From a checkpoint of a small transformer trained on Wikipedia: 3.9M parameters, no biases in attention or MLP.
MLP neurons of a small language model. Each row is named by its layer, matrix (gate and up: input weights; down: output weights) and neuron, and shows model dimensions 0-159. Each number is 128 + 32 x the weight over its row's rms, rounded and kept within 0 to 255. Numbers have three digits each. A neuron's up and down rows have the sign that makes its largest values positive.
After each neuron's rows, "fires after" lists the tokens most often just before its 100 highest values on Wikipedia text that the model never trained on; "fires before" lists the tokens most often just after its 100 highest values on Wikipedia text that the model never trained on. A number after a token or word is its count.

L11.gate429:099118103155095166117119144171130102130121117144137165113151110128108163139105197149095147157136110156117102127106074148111141098123120103135079114108134085133129112157107144118132126139097119082176185047089101156144194109086112137187200118143094173173160123099124125103161095045050137111103131137099143126142157100097156110120117153101063114081088128074117149134121128152060146125179153147166131148121151109109120113184178122154111153110072123021129126093186116141124079102131034
L11.up429:120147109117078100173094178109135153198095133112091140098102118116189083198118159106108144155108159103122072127115083134116090079123082148147096117118126102113131165155161148124171153194127104129060120113117097117107160161085120141177119186145189115114157108082091181066171092130105099113138105131106115126187123207058061083117136163119148068106088143133084144109090079166064129163125136087115100127158091113112141093155150139123109095164113120092134127101131072110120083097159095
L11.down429:196146139087108149116090170169181127069108137139080127144126133155097150174162107079178120122129074115103097122079166094145075152115158116135177168121162119089124096145140060162080132143058114144134120162139117143112131226130155155113142131066098121146187147093177133151143125158167162112075159053182131133112140120106125186169071119162121142065092132147148082132152115100146162082135132109184105106177134166169127127098123129131150125155158104116087138073151111092175147092165087
fires after: " off" 27, " w" 19, " b" 8, "o" 5, " ear" 5, " man" 5
fires before: "ial" 19, "es" 11, " the" 11, "ers" 7, "ier" 5, "er" 4

L7.gate298:134115184136131138162122109161066082115172143072087053130152123149136137110137160096154125090129124099170131147109119158119073091103167157131123148077134079142147093157075072146101114097147110073113141128078079116112083074150131102185142180064108161147151098115165136173182141135084165062199127154152137154129136123106091088090166149094117106145115181140166130129130018138116169164128222128099156159150155108139120154108115130066118118143114122171131147103108139141162095141140099
L7.up298:093117104151186132041128211176127084065161144109075134159196125164141138069182142077144096162118121154181110131108123155120102158119134146131135128171121188094101147145132082192144134092114157113143156168079148125125109119162147138129078135164102134161174141127128147137160130153071109129143116146165173163153118126110130130089192151094162085096122140101122141185084092064173172077108125070181141137154102112085116149127121152114130179128108186185109156160128073158131095097159113
L7.down298:130150133125155204110132164129137110177088129190095156149134187176104146163131065136087057085100123139081168122154134078076136123088101134084075121117117107113129161174150175158197146117086078110110172191116091108128115103111151138124158137176113126138100095167140168141107166128080143147158145117052130090163065156183158154166116112107099100135099109143091099131148126133132096070111077093149183127162176135135154130179146081119128138173083139143115049156165141160104095107139129
fires after: "it" 16, "et" 13, "id" 9, " sup" 9, "ult" 8, "at" 4
fires before: "le" 31, " " 25, "ed" 10, "l" 6, "ly" 4, "al" 4

L8.gate38:095099138160133160103130124113119156078062046110118113162108117078141144154136085069143136109149089103078152081173166203096154143151088101141154158188112100123135159186069102132127175095092110112137104130151127151137139144120095142103169140120114127140142130142161109100126107126118101130135186149118117137153132153149102135139186150111121126171098156142104142137102107226146080168157118140154113142109109050067112180096081093065120109127153217116050130140149089125152144105168204
L8.up38:147112172132100134108119093106064185074111059158043085161167116134106141123153156135109125101100131100094135085118177100071112077094094125160139161156128153136159139129157080167183169093125112107139051183123080099156151114103058110149126134139137141121141165086171144133099136118122154097170097178132104155117104151079129131145127191118155145111139169142106162211117148137083125149169152118077178118070155105107114136120040144072109138181133142134099121149127174131170103108148080
L8.down38:102086114190149131132128102109158135145050059130114126163106109082114145154116106086153143115119089115101143108150191154075209113089144120113166161153121107157111136178108132146135149079108102120106115091128082159133118161139127137115113138129147088140140162169170107147117111182100069146123145186116176147153155154136128109142207148096116139162103130140129128134097146188176036165151120160105118153087100073054130173160084120099162124137147201140073103139202117145077135109173182
fires after: " |\n" 85, "," 7, "\n" 5
fires before: " " 40, " M" 7, " K" 4

L10.gate132:152190127108092123090109182096161125181141114127123105152122096074132107137124179133084146105143135132089063094135113098107117107109136145186128124088132134145174162124096134098188157110176086192137142099129133152132131088169148134148119109096140103127143169089132128122131102083079141164101065105163175184177153122046165152065095143076063170143082132136066115115156211115121152099158138136117135114106145134133157158161089044161119136134109083113091139172130087124071143155191100
L10.up132:165130121143172191196086096117108159069086168162096142117163183140099170155185107172076125077203134160120099120132127125092151115109080105078147115120135110101140136144155201116131152147075134111084120088149137113110102096129161140200126140097075175148136064160127084088112117094104100121077103152127150127117111195111180115127124118112142119145148179119118147181158129150142167115120104051168179091154141165123115136132100150166118183111108100160072185169138129104140096158146069
L10.down132:099166110106115124176154126118186165157058138103146131094081151101139141075146187221163127114112095130146108149142094083082095076135107100148165137101045092102057184082109146167139130152111131139106126149147097135141167156106113181104157150164167138132050117173173153165130140067195164114143083105113131149117129162106098173155080124117115160122144104131090121168062128090125111102185149152159129087165182166145103145111133151152125178130142096133156157116124094090114140189149143
fires after: " m" 20, "is" 8, "in" 7, " V" 7, "an" 7, "ri" 6
fires before: "es" 29, "e" 22, "ement" 13, "ed" 9, "ing" 8, "ation" 4

L4.gate228:108085195102124112132135104119147113076141147118126116159161157137097055083103092133138189083165153151184144071118163107160119105149101099150094145110141132134156129122128173115197104142088145204158141115131104126150146131115143122183067085129083080105111084062095154120130163134140114085146054108129131153117081143049135087154148116099166089161143145114122082206112135147076118154185123148123094134094134165119157142086209149109064161079114115108101095133106146107135062117151137
L4.up228:083123141103136159083196133154102124139127118116151120164105092165109116108139155073092167146172151164117126138153180104140106098157153083103086141098203146179071139112159167063045105057153157149126140116143144135097089112098139152149051126157155125152133099141141195144122131126096097095110145154067104128099121133144126144190141094124124123134159117171113119105104136112073051115122153135082142110118130074159126135108117125126061036125150085106096139146080140148192064075143096
L4.down228:083174176102104164131090139100099134120098138060149140146112115169114137156081090170174157166147129156098160167093170083146131069132105126159138110133129137142105203177148087121112171123123091068156139094221115122108190160143104096156109147093120086120112090144135098177111158158130166143091148146107146175145132151144125148149115160151083123096181126104129156059202145114164116125105100149099132145117075082141207141164123090132092146165145143069062140097146098127152177134059123
fires after: " " 95, " (" 5
fires before: " |" 41, "–" 20, ";" 16, "." 4

L9.gate114:129152118162108197113119119158145099045223126156075116116095156123134066097138120136179082111140085178110146090116193112120129126093133165172182129116084167155133119151148086188138164126098066145142123152084131128146182121146090128199182129137129192152127114066139100119151092171153137074183103107129097109166102149115073135065158144103100146114155115143125149127105125071154106114119200126118135118128112167079106127116120159095081076145146145142100098108142169101157072119092140
L9.up114:100059108154103153102101113152065108150117134126109131065120164123164168173174088102118128178128127167165150117187119140085078105166125161163139153155077102095151185067115155120165126116149147130148159143100059155125124103116118148133118112176189125181112145136114232142158113115193151117124161159086088147165117135111177132132137128142100131039173190123089122104163116130101137125163189097124161146134114117137076158095088156093107114081085159144173137137104081144116150154183091
L9.down114:134132103107185170084156162154192140120122143123105150130108095081132088123158146091182109079085100181147035142109232157185162126162141059094107126137166157069108136160169127124105152130153125127136189130110149096135126101166147144150143127095083164129109105078121136083127124146056132134149141062109150108150112138105079160108128176107152150149109081165156093100088112102110091124079137130138154112120153183143146142128105157128099096097114114153092075120240136146130088122127164
fires after: "|" 10, " on" 10, "°" 9, "″" 9, ":" 8, " T" 8
fires before: " " 56, "ort" 4

L4.gate443:142162156145073136103140113151116118089109141097114148142110101162154123144109161103132161120159140129099093099102105119110129109133133095127128181111072102197210126150159179164081077131125094115115104130147138070127110146106163126141138130120063124101159190128149121168133167112011166128140078113143118059101191163099143153189145117085142162133093173150097129160137104131155152182114099101116116184106158112072044123095063134158084108110149125153108149188164116159135140181174099
L4.up443:139016067138169131108080096101125135122109072082180156114109050142150113136211126089102111090113105092142096149148086121137080135081185103139182109086089129136137126070093083108169108129122059079104077149094100123134099140146124118115151123094170171126056093180162128157100109146175119115109134150103122094136100120099092154117107095100124151151131123147155132099094139127096120117125116128097176148140123156165152077162143083124065115167133095114130114068092051122134158110144174
L4.down443:137117100170063179139131146116062088114041127126109170165169152128191111100164154130173132088207158144101079090119090093066134182060103145148103104092096121117134144169153141174085112171095121116096138110110087201089135149148137093165149122070112143151146178093135173172121134109122162133117136125060132136070070135130139131208118153114133096172109139144111142161073134137109133159185112117085149117138161113116160130132136125119137153138090083138121123176097092100156151178110175
fires after: " pro" 29, " le" 9, " p" 8, "ro" 6
fires before: "ed" 17, "ction" 12, "ct" 9, "er" 8, "s" 7

L4.gate380:106127157096074135134127169086149092125115123120128145110148158138055137095129134105166129129118093144088170193149122113160127062103102120167173173076125134110139178151080090120070173146160092153136081079154113146125185087088109155196137095101150102141092088100134122155120099108134142124134086152018145146128194182132089122144163126061109168147138175168084162142113191117098135150168121177106137112097187107191138160105082134106089130136123131142120165129134157097059116101116109
L4.up380:193157129109116209103099141058166140128172125157120103195139083161135233149132167142060138194157105198129143159141044137124105120132149130077119138144120097127085169143133157143103130124137096171144147202142167138164132112150122191148072185121185157163128130132174091159180136132121123157175128149114155110125125164137126137177138143122190120165129120171142120118096105125154134134148133134116143127112112180084145117123176127101152152054110127104186113167139085178106084107124108
L4.down380:196158177154114103072145121121173135103081133170126177111091141156149156092127167180118103148138076082111149071151089137132095128099113135116111167127122095129172154191104115103133140168150135138170103077139123111094114075177135159094098093127149121142117117140134144139162114165117129139135109186130117140093146104107119111158132101140107089181136143097089146202153098128107053212168103170150169087098123123130139127115242207129136169133124118107159069135207070171133109128140137
fires after: "i" 18, " G" 12, "hn" 8, " spec" 6, "e" 5, "u" 5
fires before: "y" 25, "ist" 22, "ical" 6, "s" 5, "ian" 4

L11.gate419:146143138129095080157146159099091130163117108141099134106104163138121097134135114179062105141195125171099104088114164131089124148082106102148084097064122193163144126149074136195125115090158119147147144090092126182166116143125138195148127185089162175120133132124148103198164174136133120097109142126068109140121207134098081121113118083116073131098047182141117145122126108144086143143138115167146160180114168128095087107167124149089131097147112136125144166163159108080119159130084028
L11.up419:174105063150102147164132080124125153118146165186127159183132120062079108106161175148135120134074138130089106111103142148126123067135165108153106084090089106080066080105094171092139169134139083124118067142172166095084116184111132154182121201101087077116130140179100147110115131188098139121103140143095179140121101120130197150212077156155153116159181147095112083116129128128126167152121122127115149089099162136159159125176167175190108160122160125166093151088134129144142112114115128
L11.down419:103184172143140161106112176134095115129105051138120158173155116122139166060105192059187112148183174140097150128163123130167070166172214140118065097156132111147122141106118179156083117124191135167092109109110104162132096090189126154090083143130141130095116096080108105106112133120163116072131116096109138110124103081142116111098146153155130137091139192127139162120151111099168145112151097153054153091112158121139073105087103040122174101127122164090098134144141115129173126126169122
fires after: " man" 16, "pl" 13, "ol" 8, "an" 8, "ran" 7, "if" 6
fires before: "ed" 31, "ement" 14, "er" 14, "ing" 13, "es" 11

L11.gate358:158141169074074112111097116145094141089091121087130095140123097154146063145182198153129107126072151181126182097103112143178122115117138143130108120117122119156079117166214140140130068148169094181138138136096101111129127083177124147150115135108113104181104107122143096138135135120151173086140110167111115116136107118114176149054104099122169136078081154091085195117150117091113058137080190096123117134120133136140111148102158136153083114152137146101088172052123151087145063076096059
L11.up358:130133164133107122142128143088100127088120158132148081132124139139128132144184170145117095123069132171135239085138152150091114120115162144123099132137050093117102131130155144153112130118123124122119129139131146085161072093104117089171125125130199145117108130116118157152120078163066137143137106113135159163133173115154173155127144141141186144091160102127078227128156152137110088216176170133180165186096188048146101142181157135180113086111153087118115091108083187118099093151139128
L11.down358:152123136149136154173164130200178168079093121184146145136180148119084134104113095151088148131089070120062121176120139111117190048110121151107133168162093173146109198182103113165112120151135130152189102120128092080083164129099124116093170086115149154148167113121133096130137095149143179120140123051097185087150068187146122141100161093120139110083132149129119031118082095095112132175121125131137154109162157095114166171165111128115136125140190137123120115135173157074162124110136128
fires after: " off" 22, " O" 9, " Car" 7, "ss" 6, "ff" 6, " ass" 6
fires before: "ial" 18, "i" 13, "in" 9, "ar" 6, "er" 6

L11.gate139:124102085121099104119151145161091136126083103159120141135057102153150117108081131154173137130128113159196053149157093140071116134131158120190026105132119158139111087114096163156144159086165099136175136089059099170138115142167166190100103111127144116145106132145083111128136168133108155140152121150118156167173162125057108159121140134128087139057113136099091099178083130136129155170070161150117133149171123080159143162194146159183170193149091093093106140107124120152112145140187096
L11.up139:147122157132157142156073108148177166126160173105127152087078124134120109121176161135090112098117130065130099143086152153073131149162142045133126119145109145086052129129131108065210117144073106098121170142110101119103188078090137116197155166158114133050099121084117120102130169128095130120106138128124124175179134095082118140120059158120118170125084146105107088086080170087170144113129155166126156134094179159098129127118076156118096162147058170169149176151152137160104126096151111
L11.down139:180175111117115112131130100144145126082147132079136125156150123063070139128136154148143166149126126138141044115083112092066099045153138145129105121138122103131145138120165079101138128126219099164165107118123127132098117127153147162052079109207083177085124111119156120106116131073107147107188136152088142166091157056158179091114073088164052143142109143147108136104114162119095102149104115176159096083139132135133091109093130176141178155108123135132163179155096109122074081146150104
fires after: "s" 12, "ol" 11, "ro" 11, "v" 7, "p" 6, "al" 6
fires before: "ed" 34, "es" 19, "ing" 8, "ation" 7, "e" 6, "ction" 4

L10.gate274:136155182115098172142110100079172136119142096103152102091092178185097088147104098121164155128143111139073135151114117125166073130148138131132113168140160132153112134118159101053131106077087170130156062128098121126085166093135110109192095131144119091165161172108130136093085082134116186212127138140109126156166122143137128122141159105166142131133115135144191139129158065115171111085119140119114067143178099161132075155135146192096109059176141202111159153138116111079089098103092047
L10.up274:115135124128101103122173103171104136118144113106111152155176107119004097133178136109147125090114119105168053103100073157149130104175133098137167114120114109106107154090108149090145116082117085147183143188153110110087106135099152102086153069105143105148085132142163086127125093124138111151171077172141145158164113126103161147126168031107110155160120104171160106081187150140154141117145187154091096139102145124142059122142049148120127133128104154052121126084096163147144101076162098
L10.down274:097151103123166107158127186093112129137098090072133127130194131216147138163137137177169128140133137121116169130148142189128082156191141123096100114143170135139149160154142125092061114128148105201090123045146110117118167141147153149130122135096157134156173081145129183180178153125115206100106147107130131098112138090120118041166150105140185165176189079100157150111182104124105082164118119177110119151131099083054158123166105085122101081151153140119132105125144103164152157141103115
fires after: " " 39, "0" 11, "\n" 6, "4" 6, "3" 5, " P" 4
fires before: " |" 35, "." 9, ";" 5, "|\n" 4

L7.gate353:180126128217127191081107134107165200108103095106148125130149117105140149092107121104125109087086145070074171191074157135114160103083061140115143148136101175151100184136132107173176108114167104126136138160123076152130144135137187115115115071101118184155149192105105143190150120129124147109194144136139077122154153137134107125185171068142146082132171103171106126121095126112135132130103097082156096132101117191112164091104128172136110104087181151135162062142112132065112154110150128
L7.up353:097163043166141126079161160125160088198081117116081123076117101163160116154125097124189164152147114118129198099109136116166090104156170057096086114092148171217112136145133131060139165114213105143075093149139135138146156080180146150110090128150108132095163139129135088144105093113111120133149082092169115121172050139173127150075107172141118111137107091131144081132095111112121129135206134142108118117113114143163172112101170151116154124175136121151183097168125133098124095107112105
L7.down353:207077109144152087157117178086117177134148146128103174181098173074133147074170199078130159101141162092156135084149140137133160112101133102145187134135131071103099098107074117147117121146083146058147142091141137118105110168179138131120099165103109140152100063110125111214128114177147171141154109166137179164111155111111166131137147091154163138187160133116087174156080112123144116192104186102095130169118154151148110131130103031112139148097175129169109109115108098135149123138129156
fires after: "." 25, ")\n" 11, "8" 6, "4" 6, "5" 5
fires before: " " 26, " \"" 24, "7" 5, "5" 5, " $" 4, "4" 4

L9.gate201:094125134167130168150117130182066118153137102107091128099094187152121135103121127150154136154166113151105168137166121075120160122117159158159142133098123138193112138143113056086110121107171153070088096088089106192091103077155134077123124141134149127128114150095173158147139135160121184130195098115162115134126149108132161113095152129116126088159097102155097133214050110186093174096099148174114107152148160130194170159069117113102114175089109141145103115223084126095077113093130090
L9.up201:153139161150193133171113139164089155116125087110132158161171130137157131205090156125114157111112080152134131055126018127155144026172126147124133116096115126181127121119103136130068114128150130132084159088106128199165118091155112144070120141128168184055144168159155149121092150125105124102137165127087119138139120188106119137155101043142173167110138103134102144110107137119176089171130130146101112176113179079106139103172136141150138159148101069136177100162161126157088117129147159
L9.down201:092216115108087111063053164164083146134180104103149143185144130150097092153173122160105109109179091143101141139106150147174145127070121140049105169160201183132140115093105124105174122133185049101121101138142053129152101132137081148088173111187175150100140132182110168144126153099137160140116161142151156144144107143195146118093086090105155111161074098109155117127148177153136155094130145068160152137152136112105094134099110101109100102157124130120121095102090123158138155108164161
fires after: "p" 21, "at" 16, "nt" 7, " to" 7, "et" 6
fires before: "y" 14, "od" 13, "al" 11, "ium" 6, "c" 4, "l" 4

L6.gate275:111074152159167120134118101156105201113125141097064103132132155077126116138094074172104111137112183205103173125195134115132119143132143140118136115208071130098221109089154146160245099161135102135157077148092144149092136147129105156103148128133151131122089165111085160105082156101151127127119091138146101098112109088116072130174121117134171086099124079113126148169113106150132091118154113107141098069076100184166110115112158130141182150078125115126078152135161139126079140159177120
L6.up275:109118116155114102143154171122195131124128114126109148040141115115138146123116148109086121064192150086131146201110133157152107150102114092108090161083125144208160198180131194125133086139081120191157061045157114092119158156126151162136152134143100147111117145153121094130168130163103105107138136154141105117153131110153136134135092102158122137032141100095134111130136099161098173169120093172126103155082119121143123165150101098105200067121110124094093129128112039072135135159094148
L6.down275:147156083114124202082107112044108128128119133155114093172097124086089108110165097132142082136121099161133129120154140157156130176146128131201163118140098130103091082185123036156147176135166152137101172162144113136194161168095133125064132151192096151178173127152151101129086115126167078131123092138100108119136130134040128145120186128134140096110129113147127175161134162125136175087087161111074148141148183165124108121111136123040049136068166140119142129164154138133128137128103122
fires after: "3" 17, "4" 14, "6" 11, "8" 9, "9" 8
fires before: "1" 14, "0" 13, "8" 8, "5" 7, "6" 6, "4" 6

L10.gate335:096160154103066137072108139120111136164145123148133130167124082199133124074115119144132132081118014160141163104131120107125105159115098141141154158125156119101177165167121102172141169086135185169193089120140152122133118088147159140175126089131099104143166133099177128180099113063122142123202124129183106098192140085074152135081073182109117126068183156139128168160111135119101106136107112087190142131176121177116124140132118154059155154098120132138177108177118105125104137167157115
L10.up335:091165121123091133122127066070120106094093134160146186125113155151142087151216152182108047105103146181080117144130162105176139154065134061125184090095122103088108175176083133068104154142059140150149155096146118044116133119154144189119097170081136161108094114157164104105148137161187115104096138113163154101153165110084115166126110121168146154115128152106111111160168124130152134106144137144092114171144171115130092101083145168087121118087120140136109135109168144144176188082140114
L10.down335:178164119106182115187135121107137150162136102119129161107129189115118136105148105137166132128118110160085149151155116089094154104187043166174146150113112090128122166157177135150117191171151143171094130087145170101091151116145146146133097133071123121083146198123171112205074151150175168159119124131135127160053145182162116147174055098121143128138150142106159127179075177124136151178129128152145144046080100160128122098135141153162100197119128137088099078110141119125140070112118164
fires after: "i" 19, "og" 16, "ad" 7, "hn" 7, "on" 6
fires before: "y" 27, "ist" 19, "ic" 13, "ical" 13, "ics" 8

L7.gate223:121139147114150122164054071116147184108174108139118129091152132130133106107168171144074120103206146135116123167100201116123107096130065108096163153114146143166087144138110133061156093136102084088130173180070106115142145070087170158146109140172120152151128184123153097106140108153113148100108077138109164141141126108086154106124181121097144088131083141117093151119102126132165160177158088154113120119128199034123104134106214153141086081151148126132156096148126200163095113170102146
L7.up223:183153105144155133175115163134126162130166107116164119146131057109064128119148171106150121084101165136115147184108110139165145149141187107141185221109069095063145087188131147128124076143123079146115213121134088088025148075114090086090084128098101096137131184133168115106128111165171164144126127138079150117154107113108160136144143133125123108149125102168115127077164077123173179112147132079133112121138138161094145104124153039086141095111097129112152143107132106133133156122151163
L7.down223:090155131123168100084130151088145107136136172098141111161108067132128137128132125094158103151066198103134115168128156135111152121096112107095139106098123182114162115156114050113092144131137130126154100021148166089102108130119140089114099122107178113125127163145179119135136118187078102112151168156053044126149132167078136137096154188129134133120185145156096074146135214176160155079153089092143100124174171160081108109097154141145103093100149181134133089148158149148123121085078140
fires after: "oc" 34, "ec" 14, "le" 10, "in" 7, " com" 7, "uc" 6
fires before: "at" 20, "and" 8, "ation" 7, "ed" 6, " R" 6, "er" 6

L9.gate327:098154057137116107084134103137153092183134112169119127179130114141123177139156158095128087132140146172142185119109037139115112119123100132142110109073122102116196126164140160111107166140174116111156185124111136066159086085133143122138098132108079122193146124116125129109167099095133155088123128157114103138078127167097077206155177148119231064155169145104128145116106142154156127139129159168129148156158158144168115116107158100096090142111157123116114099217105126133177069050154096
L9.up327:117125067109078163119195096148175152133133117118138104131121177140106234159087104097095141111135095129096134131120169154113106057099114102155092129122085153165147121130128187124135126141125109121145099068129113078161128191087144193086160118140185123137173147122162157040186113150086107096090163154120138184116128158150163202166113150145120125112128145164137148176107102121239101157112113163142126131109125129132097185126168151184182132100132146133121137135128081168115121160144096
L9.down327:137142187118085144168158138166171132109098187128137200163132171096178088156138132165119109148127101119105107112125090137089147159141105145087149124082156103122136092143123177128170082147087122086095092102131121126102158126149162140196178138128176125067108090153162135097101112142101093146107090132139139111172192096122162188143161124168155115095042127105102073146195120073077110144153141114131109117123151098170137115129151086156121156207131083075098145190195117118160137120141057
fires after: " off" 27, " for" 11, "ff" 6, "mer" 5, " ind" 5
fires before: "es" 27, "ial" 24, "er" 6, "ers" 5

L8.gate92:180086100082093132125115073131130130131118138117107166164084153131151175096112131214090130144077157129128098110077144134085140141120159160171128162124124129134122089130124077163136156096151129152103145079151129073120112075065168122137169180135129135188121095088138097087130173148051150129102099108144099159114126091111192100119112110085179121135158150078090139148162099182086130162128174148066132095070133153168096162170094132081109112045115085135114142168111193103105129119124062
L8.up92:128127085095162118138143061131130125150085150112174077154126189098167114069129149159142095063114150120151138160098101115116128063109162082121096183122134147116107165124103168114097117154081125164146161109148127154076142092140206107053122134127119206183115105201121092135127134112114092174159128081134143110113088084109152146094085131148202163136132146075145160193107217141127141142158146142137131108151124158130136114163090108131165052073106078101105092180145156143134136147140120
L8.down92:137141128160202140137139148086169116137096086183162121155193146099126140105152123150166143112118091119070114134125067099109150115143112098117115053131146102091098162161188172111147122171155097150153111162116111105082157172163114172136160105123099137071114121130098096152122095104141161164132133125149061103205108104106068158088126119081106111064191132096101160168102169098156110086188124164102105107198123154200157100164110138120147122172128169096118097125159115122125127186172190
fires after: "c" 17, " v" 17, " c" 11, " b" 8, " V" 7
fires before: "es" 21, "ed" 19, "t" 10, "a" 6, "e" 5

L7.gate422:102159185178173139142103089126158125182115069066107185111132149150065082114082124104142149154179136156115184063094134145122131089140115150150060110137173132141138156047093127108147166127114115138113133120088086103156107110106089138169138073116161108130077172126157124094143185088109195123071123160169147111135162150099105159134081177109117144120137112098149076152086121053089169071122101175119113132075148110151128123084117134171073153143150098110124146130089195160157127124135113
L7.up422:150131072141157179218089128120077124096145155140115113101136121123132141181131082084140125185087157103169119091167112130154093129057163105130098129201079042195105093162156140087124075124118156134132074119151136117158141138161068134120122151159081120122158096050094136125101122151093105116130089135126119110154086174085189120090165121142134126110077132165125147195111109122112120133131145141099163125133114146177104106046151160184133122192147138069171166138104139119166129140123156
L7.down422:165184118143150083157055114165124108122081099060132126103093114109111062098143202179104141124148086163133145171138131104108134062159136148136063126100151133113146104105163163108170132098123055114175116088143087138097158192156122128108116171109097186109139143168144082142109148094135122140133091141136128127186114153089141156123136086110128088063140134197138144110110144124108135126151121185113172073125171062110110164176092154170154120149147179155109145056096136056163144134155106
fires after: "–" 65, "u" 6, " in" 6, "2" 4
fires before: " |" 28, ";" 25, " (" 13, "t" 6, " |\n" 4, "1" 4

L10.gate276:160131103104137112084160140152108085142101140154081059087171152139141111069140091184172175110191185163148094083097068104100152144131077139124155167127114118094111185096073146157125101113132172139156136096175143147117117115148140147175092214136110079125148115164087106091076146148085107162169127130159143163174127144099219168095121107100109137121136122093132144128169052137133131148129139137084176161145177122124147062086148135166114107122157071108123171136121114173138148168177117
L10.up276:135125138172071181109159138130078168142135170177113066161157131160133114152128161133126150115178120167133143092124096131116166140165098132079159111075135085118133156141096139092154139172114204123175150147146096137114074172122101167144184142168153157107085109147120051099177165190123129106169074137107115172159061146114129107130088115093084201120180138139171116131138083070123128141179154171134195136125146136174172095143096129104104119089122175102102182122112114142137054114171137
L10.down276:160164166112158130165085132143118118129105161150176134184216200209105149120090155110159136135126122088111081174118154151062108198126168113127131128119162172101163123130160063149147122158178148138094121113085141176134108103190115125118096133156149133120123147108139147127126169095076179097087143145098113126110199127164129170105102109133106118137105106177093122107109107130147170174130133158117059046141105120127107115165074192107166081166124126142118104153112094151061145098063135
fires after: " A" 14, "ro" 12, "u" 9, " se" 9, "ra" 8
fires before: "en" 15, "ent" 10, "e" 10, "ers" 9, "ed" 7, "es" 6

L6.gate411:111127103180096074133147098129176160146218136191126079134144107112090127132084149093074098153140128112073145084115132161129143144145102136109085108112113150160160116166114148133135042109092105109184144146149110119164107113128148080105180129091171159103198149099124118105088230106147210114114134170065063138127114142096105125185124094134129142176150173125116072139105103110104194119174123145128097153076151154129110072082138158159116110158120099107134136127130156160154088102147163
L6.up411:090141098172162133066161091177134123109161128076087143114120082103139120111131152144054125134146135151144103182107125115125163085114117088045157086118101162199214174126099104102178115111175142119128150112143085114128134135137137091175164150080084104062175149130087136145131128184107155126126144155095104167134095129190158169082084155127052173174154099119148159089164086149122134154091151166167203092125159093135127130136149147160099106141122128132095160109099088074128171145119126
L6.down411:108110157124105141159092191142161184185071079192153141165130105141145132104137116091099177177195164102153117179149144087150132143094158107136114085116077142169135142049203108173183137095117164142116130146116092155099134151111122121077133126109141152126112128060138148139101143154130111164085122140146119148106055117136131093156071124164125087167115121109147124050189114154155189154149070194155122140124146104153078141144095119137150139068089111171083097169140114146164086096110130
fires after: "ra" 19, " pro" 16, "ce" 12, "re" 10, "u" 7, "ro" 5
fires before: "ed" 23, "ing" 15, "ction" 15, "t" 6

L6.gate166:085161127159111105139096091144149103136131168154058151115166149116116124112096065118183136178166109168116152143147083096115066090108070183148094116124135122140122173103098102203133097128178141129122136164135046084123125082136117157191132080152154127137112153111102125118154114109164124116114171125089114192239187145143164137124135165087111141086088173123132161140142112142089145165108137203102164117122157141142074128139082093104156127143135097127168126066120132152184097064153126
L6.up166:131182101079158158120097157188106131156112089123121136150135103130090114113193104106097121169151110136116129110133071093113125103156115124110092157100130129144168082161122165099099072195152158210131123140141125104093127159108151132098161139172124165025167133150101141164076096127097119127103080151124162139149113098163110138161141156144160087157173084139100111117090113104085162194105111139034164168107090106108135080164132134057187125131100182146062144138157158176165139107114097
L6.down166:161139137140152136106166135090128131110105081121113129169121119050205199141170116144144153168117077096057118039098116127146086137120141145084116144080132084146161204149094126130120113124152152132107109154075169157120165143134152099134193127114160130142137125054113167086176148122172137123127085133120145196152156140091137199125139135093103180105085081108131112197132138113159073084157078071138136083110153148141135081138137157135138110176124174153135164156096152092145165161111165
fires after: " —" 19, " ev" 15, "am" 10, " –" 10
fires before: " —" 19, "ual" 10, " –" 9, "al" 7, "a" 5

L8.gate430:106112104133120167097104110153060154113090077085112096129116113162173178104107206123161128093165175162117087117090169162123116118152093108141178107156093138118151196141170118119115153112100098115147135137103054129109222123120115120149148098137135131165119137125098146145123126111113150148113057196108145157123140174126197110078198079112054126108162126133113134076122160140096143131099118157107125128184158120129087087098080121063131143151194177176097129147138194144102184116149133
L8.up430:139105109142126149131110049118177175126111079125147086160118138132124116087131132155164135120058202104140145161141106108120180108202077189070141107172132177101174127082097125112143122163106096199143100147187134167189129129131124148118112125105117128078097110076116164083125134077128152145154173166105198119072144148100144147148105152100136144110143002101143135137137184111118169146123147083143135127079101102134102137162151145130151113128165113172111121153099131116106103142048093
L8.down430:112126127146074109126139107087106158146147044082110112149065159128082155138150148089116128116119140112095114124081093096133172105115065160079184174158110074133092168134141123134140161137121123131150099109126129126112149150123085137175115195137084098166139105172102065127128135062109169117136057087150168054149125170178101126093125081078099092148134142158154151118121134127122161142171125160102168171104171188091101157119073123052078118148182108193143181126167098110124127162139111
fires after: " |\n" 88, "|\n" 6
fires before: " " 52, " $" 4